{
  "n_layer": 11,
  "d_model": 160,
  "n_head": 2,
  "n_kv_head": 2,
  "head_dim": 64,
  "d_mlp": 448,
  "vocab_size": 2493,
  "activation": "swiglu",
  "norm": "layernorm",
  "norm_place": "pre",
  "norm_eps": 1e-05,
  "positions": "rope",
  "rope_base": 10000.0,
  "rope_fraction": 1.0,
  "qk_norm": false,
  "attn_scale": 0.125,
  "bias": "none",
  "tie_embeddings": false,
  "parallel_block": false,
  "init": "uniform",
  "init_std_qkv": 0.0488,
  "init_std_o": 0.0116,
  "init_std_up": 0.0488,
  "init_std_down": 0.00621,
  "optimizer": "muon_variant",
  "lr": 0.00367,
  "lr_mult_qkv": 0.4,
  "lr_mult_o": 2.0,
  "beta1": 0.93,
  "lr_head": 0.00741,
  "grad_clip": 1.0,
  "warmup_steps": 200,
  "schedule": "wsd",
  "decay_fraction": 0.703,
  "decay_shape": "linear",
  "final_lr_fraction": 0.05,
  "batch_tokens": 32768,
  "seq_len": 512,
  "doc_mask": true,
  "z_loss": 1e-05,
  "train_tokens": 171900000,
  "steps": 5246,
  "dataset": "wikipedia_en"
}
MLP neurons of a small language model. Each row is named by its layer, matrix (gate and up: input weights) and neuron, and shows model dimensions 0-127. Each number is 50 + 10 x the weight over its row's rms, rounded and kept within 0 to 99. A neuron's up and down rows have the sign that makes its largest values positive.
After each neuron's rows, "fires after" lists the tokens most often just before its 100 highest values on Wikipedia text that the model never trained on.

L6.gate336:71 56 46 61 55 52 55 55 46 46 44 30 43 51 53 62 57 40 51 65 77 47 50 40 42 45 51 33 51 54 43 67 53 54 54 64 39 41 65 40 50 50 44 31 38 52 42 52 54 54 53 40 54 64 42 51 53 56 24 53 50 54 44 28 43 49 49 46 27 45 53 40 59 45 40 61 41 48 58 48 43 50 64 43 44 40 35 67 48 62 60 46 46 59 53 59 49 43 49 54 57 65 60 65 39 58 48 48 55 42 48 50 54 59 56 59 34 40 45 50 57 46 42 34 61 55 34 42
L6.up336:39 51 53 69 41 56 55 45 52 45 44 55 47 61 57 54 44 54 47 65 66 50 55 43 40 44 66 48 45 44 46 57 43 68 52 45 58 37 49 50 54 23 41 52 25 59 33 50 41 41 59 49 50 43 50 61 51 39 40 49 39 34 54 53 54 66 68 27 42 42 54 52 47 52 55 64 50 66 39 37 47 45 67 56 47 45 30 58 43 32 57 57 28 44 61 35 52 64 62 50 54 38 45 45 46 41 55 62 45 54 50 55 45 37 64 44 62 55 51 42 71 60 51 50 61 54 37 59
fires after: " N", "I", " I", "-", "ity"

L3.gate414:61 50 60 50 58 54 41 44 35 49 39 56 32 50 56 39 51 53 48 47 47 48 48 35 53 40 33 50 58 76 59 48 57 40 28 46 40 36 53 62 56 52 39 54 60 41 51 55 60 40 54 49 50 35 66 54 51 61 40 49 42 45 42 52 37 63 67 35 50 31 46 48 44 39 64 47 44 73 53 64 29 62 72 44 51 48 66 57 46 50 48 58 62 36 68 40 62 49 44 59 49 40 49 42 37 44 33 45 46 61 39 46 50 49 58 52 58 49 46 32 47 38 44 44 64 54 55 39
L3.up414:52 48 56 37 63 41 64 57 32 49 46 56 49 40 54 48 51 39 60 39 54 28 52 44 54 55 31 58 59 65 38 48 43 38 44 45 62 40 63 59 58 40 34 50 53 58 69 53 65 62 57 59 43 29 41 61 62 54 48 21 52 49 47 67 41 68 34 54 40 60 66 44 50 49 56 62 59 47 34 57 47 56 61 45 59 36 62 52 39 67 51 44 45 28 60 45 54 52 49 45 38 39 45 60 52 37 51 37 28 51 42 39 51 37 51 41 53 46 40 31 43 44 65 49 57 66 37 57
fires after: " comp", " such", "oc", " acc", " conc", " pro"

L6.gate115:48 54 64 29 60 66 46 48 44 55 51 42 35 48 57 33 59 36 58 41 62 50 60 63 62 63 47 40 51 66 49 55 51 45 57 71 61 44 40 44 61 61 55 58 62 57 52 47 59 56 38 50 32 40 50 59 48 30 46 57 61 46 60 66 49 47 34 40 51 48 50 28 52 52 42 28 38 49 59 60 52 64 52 57 53 61 44 51 43 72 51 57 55 38 42 42 47 55 46 53 31 46 39 54 53 63 39 43 54 47 78 50 42 61 56 55 31 56 43 45 41 64 35 52 62 45 62 33
L6.up115:63 50 56 41 52 60 40 44 53 52 36 52 56 53 60 46 70 43 60 38 46 53 54 66 54 59 51 47 58 46 37 65 31 18 38 69 59 49 44 46 61 41 73 54 69 44 66 65 53 58 42 45 44 51 39 23 47 42 36 46 49 47 54 47 42 60 51 28 58 50 44 37 46 46 40 46 44 38 54 48 59 48 44 48 37 45 60 58 39 40 63 43 49 45 44 45 51 47 48 43 34 51 46 48 42 53 41 47 58 40 71 38 39 59 31 38 51 52 60 64 54 53 59 65 56 59 52 69
fires after: "ro", "o", "a", "u", "i", "he"

L3.gate372:51 66 45 61 51 49 63 46 66 48 31 50 46 30 49 58 41 39 58 49 42 42 43 59 39 38 47 66 41 51 35 52 80 52 57 74 58 51 37 41 31 50 52 60 69 61 39 57 50 39 30 33 54 44 54 56 52 61 53 46 41 42 64 56 37 41 62 35 53 59 50 52 51 57 32 70 54 42 42 56 48 63 44 48 58 46 52 48 56 70 51 40 59 41 46 38 61 56 53 58 54 45 51 46 53 46 54 59 59 38 37 41 45 39 66 63 44 46 55 41 45 51 45 45 57 40 42 56
L3.up372:27 47 38 54 56 56 43 61 46 50 51 49 48 57 58 49 54 43 48 59 43 37 65 75 54 61 37 44 43 39 57 56 64 62 56 54 67 46 38 44 28 64 46 34 46 47 47 53 60 48 69 68 48 38 44 37 56 44 43 39 42 49 60 67 47 59 52 36 64 70 58 46 58 39 29 56 61 46 37 44 55 66 51 42 49 42 42 53 57 73 47 68 35 56 51 59 59 54 48 48 51 73 44 61 43 28 43 42 51 47 51 61 59 44 47 49 31 25 23 49 35 54 47 57 58 56 43 62
fires after: "6", "9", "5", "7", "0", "8"

L5.gate315:47 56 71 47 46 58 42 48 53 56 40 51 42 48 44 62 39 49 58 57 56 63 60 39 55 74 53 62 74 50 59 62 51 55 56 39 39 33 39 36 61 41 34 52 41 56 43 50 58 50 70 56 48 62 51 48 43 42 38 51 66 57 56 39 47 62 42 46 42 66 50 54 47 65 33 51 43 44 55 56 47 39 45 38 74 65 35 47 60 42 48 40 51 58 55 59 32 54 59 33 39 48 46 35 48 50 38 69 50 43 45 37 46 53 31 63 42 54 47 54 60 68 24 57 42 51 50 55
L5.up315:46 53 47 47 39 55 49 30 54 52 45 38 46 58 60 56 51 29 38 43 29 55 56 31 65 47 40 46 50 40 64 40 41 44 45 35 50 39 64 39 56 50 55 53 55 53 47 40 47 46 37 59 42 68 65 64 50 60 56 51 56 43 59 51 52 46 64 49 55 49 78 64 28 69 48 59 52 63 53 33 31 54 49 48 47 68 72 40 52 34 46 56 38 64 47 47 42 53 55 47 46 68 44 59 50 42 61 67 71 49 47 44 48 53 44 66 56 54 57 55 47 53 40 59 51 60 65 20
fires after: " f", "0", " s", "ask", "af", " sk"

L3.gate134:59 45 36 39 34 45 45 49 49 50 48 51 54 46 64 48 53 48 52 69 46 65 46 43 50 54 58 46 55 67 52 50 61 63 41 26 49 32 51 55 60 71 37 53 73 44 51 21 35 44 41 44 51 47 44 55 42 40 48 58 59 68 55 45 42 54 47 50 60 61 61 53 53 44 45 42 47 46 38 63 51 42 55 53 49 48 38 49 46 44 55 68 61 38 72 41 49 63 46 64 39 37 50 41 52 41 48 60 58 44 60 41 79 57 27 61 44 51 36 62 52 39 38 75 41 47 52 37
L3.up134:51 70 41 69 42 67 60 33 39 34 53 59 35 47 46 52 58 53 67 56 62 53 69 30 34 69 33 56 46 38 57 44 65 47 48 35 57 46 46 44 66 41 51 60 51 43 44 65 42 42 64 50 54 51 40 42 62 49 47 31 61 42 66 55 62 59 52 20 48 47 46 46 50 57 44 45 50 45 59 48 47 64 60 49 52 56 59 49 41 38 47 59 62 48 55 42 40 54 46 49 67 46 57 59 52 59 46 46 34 42 68 56 62 48 67 55 50 51 57 45 63 27 49 48 40 48 48 57
fires after: " re", " com", " success", " not", " offic", " bel"

L8.gate384:50 43 46 52 64 70 41 59 60 55 47 44 55 36 34 57 43 42 68 46 49 54 52 39 49 42 49 54 60 68 51 51 31 59 55 41 41 46 34 55 58 55 52 48 39 51 55 52 46 41 54 36 55 50 47 25 44 48 58 67 41 49 67 54 45 47 49 44 52 53 69 44 53 71 45 28 38 36 43 61 50 60 45 54 48 52 46 51 56 47 45 37 42 35 38 65 44 40 34 66 48 39 56 47 49 59 49 43 57 66 60 53 68 62 59 47 68 49 49 59 49 57 61 63 40 43 42 73
L8.up384:48 62 62 50 38 37 47 48 41 68 49 54 43 55 56 53 47 57 42 53 51 59 55 52 50 43 41 50 45 58 52 47 52 56 32 58 47 44 48 54 44 42 59 58 52 52 58 47 53 30 39 62 61 88 50 58 51 43 53 48 45 53 41 58 79 58 61 51 43 62 42 45 43 63 43 48 26 35 63 46 58 70 40 38 56 46 38 50 55 31 46 59 55 69 50 52 44 55 58 47 59 45 47 27 58 44 52 40 43 38 50 50 51 51 56 55 74 53 34 62 33 33 38 59 53 57 54 23
fires after: ".\n\n", " a", "==\n", ".", " =\n\n", "===\n"

L3.gate147:68 31 53 46 26 68 54 70 55 61 46 50 26 47 50 53 61 43 73 50 44 56 22 45 70 67 35 47 42 68 39 51 47 55 53 60 49 34 53 62 41 36 46 48 50 54 38 38 45 49 52 55 62 39 41 52 40 40 50 32 54 48 49 46 49 61 40 51 41 37 47 55 58 56 58 54 54 44 58 62 61 52 52 59 55 30 28 38 44 45 53 67 48 41 57 59 50 51 45 68 47 50 55 47 72 65 55 55 56 49 59 58 39 53 42 44 51 42 54 56 35 34 62 60 57 53 50 38
L3.up147:46 51 53 48 53 36 54 35 57 63 46 57 49 47 56 44 40 29 60 40 53 53 68 43 68 60 50 43 42 58 54 47 59 41 68 63 47 45 29 58 40 53 51 37 64 42 61 48 48 64 41 39 45 68 45 44 47 42 54 44 54 62 53 60 37 60 48 46 43 50 49 60 63 63 42 48 50 56 57 47 42 36 45 29 66 43 41 36 31 49 41 49 46 45 55 30 38 54 30 75 57 50 38 48 59 45 61 40 61 60 58 50 15 65 56 60 42 61 32 53 31 49 58 64 47 61 47 48
fires after: " m", " W", " w", "ater", " sp", " f"

L5.gate125:66 50 53 39 44 45 47 52 62 56 59 34 24 50 52 61 47 40 51 62 44 30 56 39 42 56 43 56 60 52 42 58 39 42 48 53 58 55 40 60 62 55 49 37 57 37 57 55 58 50 55 52 42 52 60 55 58 42 38 45 63 53 32 50 41 45 55 70 49 50 35 37 44 65 43 53 55 57 46 45 69 46 50 40 47 28 54 45 52 49 29 43 78 41 55 57 74 38 57 49 52 69 54 53 43 60 64 43 46 45 72 45 57 53 43 43 51 40 76 39 47 40 43 42 34 48 60 42
L5.up125:53 33 51 51 56 57 55 46 43 50 47 66 46 63 44 56 52 42 38 34 62 49 50 38 26 46 65 52 49 67 53 53 73 38 58 41 51 56 43 53 34 46 63 42 65 54 37 60 51 53 57 43 54 58 43 47 47 58 28 47 44 49 33 63 55 27 59 52 59 50 43 43 68 42 39 44 61 58 42 51 42 59 53 63 48 41 41 61 64 51 63 44 50 46 58 40 41 38 46 46 47 40 59 58 37 42 43 50 41 53 45 65 54 41 65 46 42 60 65 47 47 41 66 57 67 53 43 68
fires after: " No", "os", " com", "is", "ele", "ro"